Weights of a small transformer language model: LayerNorm before each block.
MLP neurons of a small language model. Each row is named by its layer, matrix (down: output weights) and neuron, and shows model dimensions 32-127. Each number is 500 + 25 x the weight over its row's rms, rounded and kept within 0 to 999. Numbers have three digits each.
A block is one neuron, or neurons of one layer that tend to fire together. Before each block is what it responds to, as a language model described it from the Wikipedia text at the highest values.

Description: Mid-word name and date pieces
L4.down119:459483472507505475523484468495457455479551502510478458510496501493470516516496493491497531495459531521525532477456513505473533492521530494482476452467475460516530555537506507469530478476556519486475473485475485506507528506482528477503532484496519503551535516513475524537493468495517552491

Description: Article "a" token
L6.down222:496498483521505471521524535459501478482539497501463538475493529496480530562511528488491532453496534567483558463528470499465504505516491473503504532532520492495514506506533503515532529567545481510524534545522476491480513513525501439524498500509532480496470519515507480526473478479498468478
L6.down333:518495503526491493503493472501482459518532454530520476525471452467498522503501506521487498505431525530498499532481502521487547500493491485499485525536539506528517482477471524457543508480519458501497515483483493508494520452456531507478527462454487532533529528504524475530462499473518496518
L6.down415:516487463483496525499478479520481534509518462466477494497503498503529503520531482536485522495520490501515539501503470445483501535493521504501502482504540501483504518509541447539454484561531465459505501559497463517487450467557528513519522531463497529488495497494479491473457508497468515514
L6.down687:505504496526459492501524539470502478485546467477525496473490481514507492528469529506500505491512494508507524453515503513470491453541470496467457510488500507471494470514527467503502561466491494500466522497472459502492461486520471524535507514480539507543503504539520495524492490478494512513

Description: Indefinite article "a"
L5.down13:513471510551503498492446532485517521484476537492479488508534503491539498498488528461489533468490496496486491534487508501502497502528445527528517505496514505492460502523434504483514501506503533521503514502463483501498543489504482507537522504533497531475517483526554529532520504511500542519
L5.down28:479521494481462528480435527504491537518503470512486515504506492525493495506456496520461475444533491530529525494534512505488505535522509454472479493505533501482504445434554503524504526539513539499469547525458472511524483446436495489529503499483482511494504494519563492532463481503479513528
L5.down39:478516549473470505488446471533503481516470502451467485511464527493531481518433492508536503455497520526510477496467494527484497487547442505477505510504548467552468485466460507487494536479515510507460500481522478522521423503516518493499499526482466524481520486494497528485473523468462514487
L5.down103:496518500502488477522503480470485509525529478487477510490549472484529502467489510494542540445528495486539538511482468511490500522518467516524498475514502497474492460478515501527513505502506506538478471519497478529491481518527482486536481495487533510489526500491494500479502521467472511550
L5.down224:496516508553510496467491505492539494496523458496501506504500485581480511485526502488497499533485497522459498465513499440483480499496518452483506516459519541504517474547501488496525508475477505471476488497509495549493539493488506549495525469497478513514497533525497484476518480511500506534
L5.down287:494480518545500523476567481481492553523494474507516519491487491518488521532491544535531536434488461512494482473510470489530566518472511486492496491484477493513501524500512479546461466507508461519496470452507505507498515508508482506493483484488509552496509502494490504513497509499497509520
L5.down358:484512528466542504463515505489462476508475493508499468558480498523489448536510512454523513468494456484492516488477483487468503502464524485462506480505485490534527503496478517531499502499535573535528459552493457503509485512499518489517523475500515487542522507498507492466503475504512499509
L5.down418:446488456478523493487438547468474520526532504528522507513511525467538517523513510517497450530525494486464503502502459526492493459514520476457511484514480517498503522471451557482514526455510490515516497507545520462470499488497504487500496499519531438483525506477520464467497555496493500517
L5.down444:523475463534523478494473505514539494502520470469504492518480521528509493501499512482502493483493520517471479492460515484535498551513465546529514476496500534516481506513511535496486515515538441504484503500512510541509531479451497524503520496530460477530517491488489537513468535503517472468
L5.down451:512525507514488500498473491534514521470561492488492474492519502504491474480444497474523478455484496488473530499532466498492518489500499515520507490503484488507526482532510459474465486485521503491523476494472504521540490473557464540510491490489548479474550472499511504517500509489505487522
L5.down506:522487478479475523478511441487505493497530516466507523466510496461547471486487500491532468541506538488489443497516452483449502541525509476525472493489476502491518516508493526492471470520458487469545520503511540508543532467485490502478450528500504482527473514493506550507463518500477513482
L5.down514:518529463459501465516449490540469496490493491520494511515550532445538508487456458490533454499494507471483486468536498481482519491514535505473520488473459520508472497505512495495509490556560427504495499488502446538488533524464521511513488513500500506503513526492479478486514491446473504503
L5.down523:509496559504478499522502506491532504488514443449477515476544531537518489505513479522473453501503525502514562499538505494508534541518505444531508538509481497487515512536513480481492500547492484500518540550468492525486470514500519499514515506456525486509520520501481508513459486473502518491
L5.down527:491500525511496460500464455522493527524528488496507479556515503482534540543479497493522474535490510471480501538506529526484532495486493524499485500479489512497480487543501477461477519566512449531543481506527492517504500463511509464469497514511495486463442503470485533496519493460445479504
L5.down535:511491507537472496466455506516510473495505515476530520533501516525561489535529491491489467514509505446532544496508500496523492455506473517520473557472509495486489488512508504513527467463532542510473508559525479493492451471564514500496488487493485496462495531494490494520492514507452516490
L5.down723:529477489512533481511524518466467517505501497482454502503528568498539478524481491532514471461513518474513462487483498553482518487505493502494523538536547481505512503468512532532531538520484521447518518475482481522465490496525507478480469493493514501494516499485506526531475555478497493544

Description: Biographical descriptor and year slots
L6.down81:508503531517469481481522531524519489539480517492493502537492530480477535498493443455542548533492513507470528525487530533466461474526521503467503469489496500503491474524545488509531479460475466510520523446509512527526505481500481502474477537476475481492459498490521512520488492489459501501
L6.down204:503458520521493492510476478520477487497493494456491460494526509479469515456498495498489498495501536467471493491521531486528483445514449499477523521485521501491487499462537502551544521534518515492477499468485482481493516465452532532485519511473466446538490482446508493485478460510514501487
L6.down547:476419513469514477548532477518458473522509523511506497556517512476501475483485462484500544516456543491528518479509498480490525515490518543524441486548469510525485511482470510487500529496561473496515548498533461509493503518495508485506475538510502505483479499499499468492463486476467506468
L6.down629:507462514508512514528496465492478512474488507505514507501469499483492494520484528528502487524459541504502528519481500449499496510465488499495531534499536499484531527493507529546477532494505517508497500505528475498474507478508453494557521465480516478514459494498488503542500517513495481396

Description: Joiners between paired nouns
L4.down34:504516518509501572494495510534542500475531503462478521509499517480455526503475550491544496520541493480498493475508524495493534487502509503503528506501520541482468492513494530508515514542460540494521541431482504514481509517520547511494501488522460520496478470511474500474478476480480509518

Description: Day-of-month digits in dates
L6.down202:503480490505504491467453528508444470525507521473463503504519552451531498474460497500530497497514528506499486532515515488487504490533488486482498503531497509494486475491534487511477512505522453464484479502502486507483478515494508494467477480489503483497478472516524527485476512538491500448
L6.down447:507504531496551516473503502456494510535514513546520487506501559553474487492524510534522511491462491499510518450526470507524529485480504494458493484507506463500486497490487507491505539442450480541454529455497541497513505483489530516487531496509510504464518474519467467536497540506557520530
L6.down478:504468493500499465504533511499481475530533507506469442520479501529518508506503535485492487491506485475553462491473468501483506493487479494498517437512499505511491555538495462525507504516507525450501472455506515487506517495477492524465468476478492544506498492480533581477493530525468470482
L6.down648:496521475526509540509553540433472503478454526504475499456496475524532496522515499504496508445467486494500479539479522472530489508504502476465498513500492468473468525504499496499479519526502417475494508525490537514446504486496553496528536486528486544512509457528464486525453519460508478489

Description: Sentence ends and predicate articles
L4.down517:544496473518516503526497496495503523528492502513476504500510513503506478460511464527488562518512519536490511463493483468481524481512532479471445531497475510500484475474507475532492498517555350484517528521492485454507536493483472502486484530502503481533523476483504487503491533512501480495

Description: Mid-compound connective tokens
L5.down33:495552481527468448529477469516473495493478505494494517516545540525539503479470483513510520496488516489511479480534488509483460530506528510445547522501517481510530473469562420474489492497505496536474515509497482524502532452513461481519473543489506503512469509518463474456506479506467483487
L5.down86:492507473508489488535483493512490508445494544468511506524503418488510499502472493503485535517468513466513452491527463500496512470522493481530514518493519486531472468530496556502499470503534508512495488505513444492516471498537496522504488482469512509521482521525524537513491499504515522476
L5.down153:519470482489532514461482478512525504489476469486475528497486497473489476483493446519517498474488472512472501541476518537481482485496502506501529495478513488533474449520453505501506475503504541499503498517500493520564449474517517542487510525504443459473500503474490526539511526492478491487
L5.down174:485551532500517507510508500470492532504521559492503497460503493477500545506474498524446457478543514498509473464460486502479527470496483494471475514504545512511552482493523517493447508494464486498513452508482497479473505505515481482429500539473502536513437487508515525465485506514479461520
L5.down206:503525487517526497507490480506533472499438487498468523482510498502500545525489511471453505526489547484443474498509521499519487495464515501499480505484477521439423513537523520502494479517503508505470530491504519515574515443493493516525534495518506489521465476493513531509453533523472479479
L5.down228:444463503515491505525516490507474523489503505521531484493509506520491506470538511502472519494520509482477513507486464445484504468483491507556505521523536489507478452471510515491480520508498545491545508489519473485466530455485484496544517525506460485515483525472488498558522530478527488500
L5.down281:518463506517510484488488480501478551475479478470479548540507499522498493591481555568534481492535496494515476560524487533542512529499495501443469484490500499539481493472479495498496468492508492529480490500487460486487512483524488520521470511545473491487496512487483487452470503506473494499
L5.down318:520513503483491514496514441500515487484430475477493535478506561488470497485462483503529515490504491516463553487494479528499455561516514480486522514502475454490492530553515544533469507490500503491486490482519485499502478499457524519485508490492505546514506465478476472475502478487506510474
L5.down321:527505482493463462542475511492504511537510509457534490543489537487490499507466481530511507468486514476505483462547499458516485531486500453501516488476474528522484550475523473480499456510544505463502470476505487533506513503502496507503512528485460518444495494503481487489494499493493514547
L5.down329:496482523499537538492504485519499474499519513469477473495517493502488498511495480506499505479491451458491445441516522527470492472476511500432561479487491484514507512494475502491513549539505503477527503513515464508538488473464506485486505518501498442487486494482494524535492494515510487497
L5.down351:470509470486502475483524477515482498478496547497454488468476485476493517449523465485479489497553497544473529479530496523505498516473472533512458456444519496493496502484512515516480482523489519487506519506528523462473473502493536513521451530507504467520484469501510483481482520488512526523
L5.down538:538452467479478520489494456466528469549511484480522537533503481504503504498493485441542499524494482502499506541519536431505511513494515473479547481445456497514504451522530497519502520529487481533478561475494507498539498499462459496503499475502499490517496522512491498515520499536478483513
L5.down675:468463522523507510502521505532517500484518509486464481482517504472481486462453499531498503510516484497521483507496485500517471486526486531499530486523475508477503448516549528503533512543499452468475539519508491540534526502515513526486486526486502465477482462476546514453451476507490469529
L5.down692:481539505548543489518488501529461499516508499539437502557531480514471518533499531510472476503452523489471479510486520494528454456515478506504515540496539523494482487523480465513476520507482479525498500500500466511496494493542529526463525503532479493501521498485493536464501492444493530521
L5.down744:478515497531497481475503517516501478505512463490497569494476521468477451507488501492533457529496534499554517458490521498520487523485522464464498474494501560517513511500489484488486528537500492524479472508479528501496511493473500457490461472530487480489489520498528491499501564505528512468
L5.down749:548483528503509492529521521540471499511490481487499504516498522535507513490501463490464525465487484493506496469519468461486524517541488474474518469498487505522470495484529486530500541461510506486488546510497516492495484498472499522461508503510502521488467497479447543476479472506481480505

Description: List separators after names
L5.down16:475466526516484474512442503513531525500519479509494495556488525519466470481503477508484475499481487546479536506486478549492532495455507505498509486490507516470487487499535483490511488500508481519494485447490551473542492512482463512497510493479527448450473448515481467523509524513491463509
L5.down75:510471467493514481480474480463492502486491469527522463522485461537512494508513536532488504501472531488513546536500487490479501500546492439500451493503493543522514480490468506511518486482486514496491481472498476499512501479478483422511549525461449508505495488499495495533517514459494516545
L5.down136:539494478513524506511501501523518470562515491493497466482508479484552496498473510513512486498476519491482482520480470497481494501515532434524488499514465475516544529555508486533525473517491499505484491504538481494531501480473503489509479526510537501492467444497475482535529516499507528499
L5.down149:512501501502492512519527482499524499533517498472548522505457515525505516520473445491499481514437514459505550532507497469496480442468484462466490571493484492474469493551467478517524500489487508535507497510479504512475508499506464535512566517499488487482493533470521488538529482520457476498
L5.down214:551515494477478523487492503460493506493465509499467483490502491484526460514501551553550478525498518498525525498500439536464510507454474463482503497524509516528497463495488540503466541494501497499482472510504485488491509516518534473462527515518494516477480524523441458513453478485463495491
L5.down254:505465518493488500458460494467499518464527498500482478544476503488528502516493551502539468515474505521470492480493517499514482524502523445481489544485515508514540484489526541480486502533532448463527473477492478523551517490467494529464531500511475487502467493523510489490485526520463538506
L5.down296:477522527467490493446492514526479491522540467492508475479478498527489521475533540480514541521439501499474479526528543504473558562487487485506493485493479474517510529462528511474539515498487501485507484504482520437467520510518463469485543475460514465454531488535492456500493496509534529516
L5.down339:499486496520479497505527515505484497512460480480480515517519460528513512501468514501484467521546527514472480498518506441474499525510472526474561456520499500504507540521481462477515478499501457498536502525518497469477535462487561525469455530501499506483485459543537503487532499501470487524
L5.down350:486472487468517541532493483540491520500517498526523489521489522473473503471469508481533513518465511414504500518481526484489525493514532472466487500482524535448481488498523546505539502501507465514472498494513491518532515497525537496487514503504489494509477471490474513532472507472479462535
L5.down370:500482512520506481512519507497542505509510499445488497496519516468543476497546492481510479476523494475485488530439482475463503463519479491488484552456487475519491509550531455479531522506511520487521517534477462527487523481459462458500470552527514491474505484528490493517513516513498470465
L5.down648:536484501499477520487525500545489534486501487503508478509449519474554505520467542502524475488510519504495478492520474522492503456497553461493531509473504477531510481502488503549522524533500413491504474532494546512515546472467481480501476533502503497510500467554478447522524545483469544469
L5.down669:459444501493492488501461535490482474507535460508502500545514511504525499533524511512530517491488479513488503478508523490542483499482503518537529541486486505491486536500475532444485440501511523476510504479468469489454484479462531469528553484458510505487503513519507512510521514498496546500
L5.down684:501535475469535511502534491531477496535488479466453523507489507539498521527540511508496542472503502546512455460545475504478478508486514482481488510503513518478511493544494480436461507540503468499498510485501501471510521480494535499507552486488490462474507513543489478501512487486500421516
L5.down740:535452538489511457513522472548449455517486479449512477505503511484493502478499510518507511489500503516460478481524472525457460467528476498487487553564504483547489517536503505510507465491494485525534504492516525499488511483490484500481543552502535519480494499498505498482497489507471515479
L5.down745:475500504486499507478511533444473491507459502466488518490486512497517494481512565535510484525501494465526527490530503518491480527483511500479491495526489526484521499496472513505495535471527453500494513518503517495498489499486507476480485468494488522484520522541556486525444522512522513489
L5.down766:512471480528542519503485459514529502521467546492476504534512488498489552464478510506538483506495501456530490514483503499490474482504505502478528486476497504505497506509485485515470494476443532475477508477521513528530489486524526485485467482526463490480461514509522499491442459517474444489

Description: Mid-token separators
L6.down366:475474531519519499476502518499535477517495524502521528511477497477497434521532517524547478493498477489497533513497558494510503554513493438518539482529462519487508502541492491494495478522516501509533475486492493515518501444492475499493553493471518480539521509486481452490469527503512474519
L6.down462:537511545483484485503496472469539497482492550453484509484519476504549534535515511482465488488488509526485544515514497508515514527511535502474490506506503509457466480468443564456482505502487526523482533503541497453526500507538528477495515515524476474523485506506511477476494436514523454480
L6.down578:486524485475488543506489502499484494486484512496507566544456516482549476485491520458500502525505468515514496478500472510515530520479528496504485534480512450514538526461450498454494501525487554528528545495537466502495496472488554523513472472513506475459488489504496483486515495522531527493
L6.down642:523524454498549487481497526480463503487507499474454465495555524454551524511473524468523537521484477515556455532500477480540470553479515543516470477478519491454530494487517507502508508535481498513446514479492478467468478460499517513483514508515479526551539500497513511496493505512485515470

Description: Birth-year third digit
L5.down50:516517533505510528478540530467459503478512521548517475511493499475512494526461498493478489511500522470470518567505489548499498498495492476521508537483511510534475469479484507519512499495442531553509491515513473497500497519471520513540488573535512483488519480467479465468521467487490458482
L5.down57:507463468541512516490506469473482503515500448524487500500494475512511477480480463472489534507514490465537485483549487524495511465485457501533524501518464491518517507504521456530480509533496546489517525496470470506522460493499495503504509502497472498549517469492476527464491520505495502537
L5.down146:489487509482541476487539526494485471495467523449474466497466504511492434498498468507515568515511510501517503481508501484462500501486547534487545509501516523513500520543529519477485528533469472495476516494492501495529501496522536427554456499491492516517509497510468474551518500519537495493
L5.down203:462516567460502474516491515523460471498497469510473460538478505487512446511488485514498484524495504540495559510485475506495508503514529494517467508484518541456475553508487498492524496493541525518486486497539478457511477517499539487521492514524496506508493516459497507474479491507548500488
L5.down379:561480532477511487483524479486477495512464476534477495519481501482462479467518509511520534515521516499481530511490464460481521471503447491492552481471469529510506486513466511503479503537515500488472502504491528526563500461462500509540484515529495468514481521497497493535518515495528561483
L5.down455:486502556503486541449542477476455477530476495483500526488520521528485526485503508557474519539523491482484493502508480538483480527513486478480461509470485497507517523495499493535509536474469525454458508514536536490521540520529482487492536484523534455486491464485501487503519485521499449487
L5.down482:489465450472541490513528514482481530484492464503488490491461477481470529488492513541498493524492492482495484511507448488471507481542464492484515506490489533550527523516496511473528548492507568483502495499512500520476526478495496512512540517505518490478466559509515501473490571516487463466
L5.down533:471497534471503478515537511534513491435460499501502477525521512465526517525481510508475522454503528510491491491489496475565510478447470504517488496463549512478482499495522508471503502480470487519522486488472450553502488507456510496520471460499454481526508494465471492523507458491504542495
L5.down546:432490511490546471502447517475513514513493527504502504468486549514499453516537478528532487503506486521534550529501491495504497492476491505523495465508467487510505486510484540494556514476537498476529465454473502484541444502460508480524513482518465507488498519474514492477483513499511503515
L5.down557:475519476542526521518479507474480493496469478482510525486498520510496467541550514506490502560461519530504524554544503465464540527485503496492518462526487494509531479527517497544508521510503511533506481465487538455522510489498448505495493482489526507487506514498514511541523494466520510510
L5.down593:472476528507487480507505501473474525512442485494486461463571520442461536490477478489518532537464462491513537472506521426510485452496534485515498535495476501525503565528448487484522494468500551484539500480526488495504487538465529505532478496514501504525451469508507470503534468488533502491
L5.down596:455508463474542486496489586492534500465498468502535500504493486524482485509510463484498512487505511459501526523512509515496512497508534492492471525518533499450494530507474472522495466523471435511531529520459470472497496469481507490504530540542504503512521524529497497526565505488533512517
L5.down610:537499454525519519488454532458522473450484488513498500511481511542477499481519504480542500502517511568500513535510459499529539497451476482507484476519472507490513498525550489479503526501520539498549469517481525496439490555481468519510514514496497503509469507427520489516526462505479481494
L5.down620:518490494507522498493469509507490519465515498481500515517460484515481518466483478513487486492505503473494466483487508525476472468475448486514513514517499453540530482501473503519491528539533571512491530478559512510490498517482522471564522458497489521475469502493504535504521522486483521499
L5.down638:496502496554510519474498515486518485509503513537535539509460458548491525469474533506454486488545530483534484499539492534476493463474492504491495488471512544533480504492492473496505505497477516497483513487518475470463504446490502492513495504521481462523513545490535493502510485538515526481
L5.down644:486548491509537502511459486495504502508516523450514498455510484498481464465509491536509532508494550463451497518530520474514492436469549488516455533462505530510496517469513500473500441482526467460510509497517468532501488492531470493496562503552540517488524476499476472498520535456520520502

Description: Post-year range separators
L6.down184:466508487500510506547494471479500486481504494467498437504496498529466487455475483495473486478496474518507480502466516556506510479518528538494432564460491530505487499490493508489528489443467516509492488464503543518538507473462502516472520500514493568474510498525487546531527502497523502550
L6.down380:482526487462475471487515479510471496489493499507513512538499493531527462487492491509497546501484507534502470499467503448475482516509506488466534503535494502507481450543500545485559533558511462520533502478504520529542496458494522497510555452497506458483555510488487491491522511466497512480
L6.down481:479452516451496513506536496490474469488511529453505483487465497524546462462500522511503513506498465519471466529412496454489536491508498491498509520500522523477517554534484522490474515505485488497501506488503511504540548516487478493508538497515500525556514489527510532554494516493491506498
L6.down576:483507493482499546463517501491524492529528500516533510460510476489530503473503487492505501509487507495539505480511472446510508487490504480475502503535521558489475531526489529459511505542495560507498493515478574481488507506513532502480490468477519505498521524523514485536515491510485486474

Description: Day numbers in dates
L5.down54:482487463479524491512548525506506504466473530515483509513524515526528480515500468524510514526527498543439500511489507521509516478520501475483491494513440516488493512525489508485481496446498529506470525476463495521512507518497516502465554493526520504521465464497523475568511519512500496479
L5.down105:485531503501482481508453498501502477469492480553488470532483504530469538492525548534456504500509508509499461491465511497485493464540505457486482506442497539490507481494547496487489482466471486540507502521529508482485500530495514478509502532453512514497482485491501434495502546508471493498
L5.down127:465483457507517484480475498448497531530509516521500511540498506516538518504449503519450525525478503527532524458472510489503501499477519507488515496434496500498471462485500468487474494475546468494514533521514462527502489515472516490513494478500447493536513498494480450489547512512505503473
L5.down169:524509471511499532507509524484528479454511513462468512491515444491493464533507488499542517511460521480496511533543495509533505504527529503473513514506511524504473518543499525509518485483501521469506483448493485467505512507486542483478470495498468470529523484449500517508501508504510504523
L5.down215:471526491504474487500476570549409535496472496492485461510493513505479472517480513471516506479466510555502526477504540490534478500521508531512481489481464455448520501529495472499501493476463517522494507500462512504550505508520477462532525486477525483483489458477459530510494490540511507503
L5.down284:526498474472507463526508527513546501541502522532488500499545553542518498527507497491453457476503511493508534492475521503525492496506456518441497487512509512499481513506493533454517479568518493505512497488516555520503524510480541498533519501497489471493479514494494480492498520470508499513
L5.down403:499501474475453509516465516503492482470483481536538549514500470491524476502450491505530475499568482519504503502552539532461542486441546463498526519482507517522494496520485513518542461481485540493504492479448492477491473488492476516505454526465484483452501496496496489493538518498504466515
L5.down415:507484493499485496515477523531482518453533523468535511512518479467502474494464491543486505508499508505551509504508493514531424510511468492508480502500519477478471458496516504500500498528499485491522473469451515513490507494490490524480479500532496508486482523459480474500489526482486464531
L5.down431:499494543516524497524472490502489497476498525503493503473526483512526488528443499562534513519475461506473498493510493536515494495478492477498512494481542465521474483490520478520511515453504530475501502469533485476469502524480486497525508482505498487528487513504523499507512528511488517485
L5.down458:508496510505503503458531511501526515531507504515522495532453472539522438486495503532485531512482490475517493479490535505541476519501484501500466476488488490505485522514488499501475501510499472508497508512488469536489514481525497517553526484531459489524487469526512465471526498483535536512
L5.down547:482534489482512491543471525474500535504520477519514475527479517502531533509500539481503522514528483548515551479486474534508505535505487531482509475526499470506525467508516484491529553437459504540476468448468440502435512498501463465492513500534475511484514503529506472452525507464493515516
L5.down588:471489529500512522500483518515470511517545511570512511523540505493440499495505533542487504494484488538512496499524535437518495494461509482495529468493452523505519533463530474488535522460528558484473471508510486479468504519500525484544483504488466462529504514490551515523491467498495489465
L5.down594:477535505476540525518492469496503476499494487524505491536501474488487519504522505510552503506478531476518537538553520508547497522476505498491509504482500467477505509543464532495478454490426514483500511508484545458502476460486474470502493494539491496475524484491435497522451518496518509510
L5.down640:498571533509507520491454507490504484514489504475508447538528511476494495508503486449436530475515506493489523465508467474482518523499484513518510517493470523475481478522497498511493515485533489525479504451491496539470502499483494499482539485511571499553521547495485499505522477493498539486
L5.down663:495501508472468526479497484474487501478498517513464480469537528507557477546473472516483469486458505549522505487530507514515509496489522492521509499476537523472491484472444452500478483460468530492496521480502464508589464489498529542500515491520486536525492516522461518518509463504514531465
L5.down729:468489509537491496514474539496503518529460542483490486481499465498505497479520480503484508479493480484522519496568478470507551506442546514522508516500487470476513508460506466517515503480491487507528494477484517485525531501510475532485518453487516484501544520461505515552480501508538501494

Description: List separators
L6.down254:493553514513532523536485512438505479493473532502479529482476504547511461502495508525473433501487483472504505538513526521462496485509486480503494456536520522514449454520448473485498520491528468550514463529444551443529500505516509499515500525512545499456506516480484506499542505494493511538
L6.down568:550507527477460503488486487493466499474493503464459469492509479513476480530510490504507464514525442514505486511515530506499515490522535524503460498511477503492522506506498492523542536477496549543498493454460489502548504539432477500505516551465546484542488511500494473525532481465497486449
L6.down623:471490521470487528488477569468493507514494487488526489524459496472477505555534525503522543501482502486519504514456500503549537495484474498516514530487488489496542473495476491474489487530505525498524532518484495500453497520475533486537486552538533461520445480504477508477522483506514500486
L6.down722:532504516511487490486462511512511531480483526515508503483542499515476488473493522491487501530545520455463516532503491486554514475476507471525523503502493499522508522540489516507541506484505453496533514459507538504461510518468518489488502515476539486492527475500425490511509517464503495511

Description: List separators after first item
L4.down679:500458540483496477523504470500489494517450484467536485490526498538499475501521481479501536524521477502508535469521492456510456522499531499485492483509500540505525554502497490499513494490533520504525475451481510474455500518480483523490526525527495529472498523514519444541512514467500499492

Description: Date digits in birth dates
L4.down13:437492476503493511518499526469501531460524487505503485548522527562539506543521540516486481498457533521455458531484490516516481545499512521477486480552497507530491548507479517497484480484499527484499501521473529477464492477512504467471522503538475498469464517494499495533526490487528542495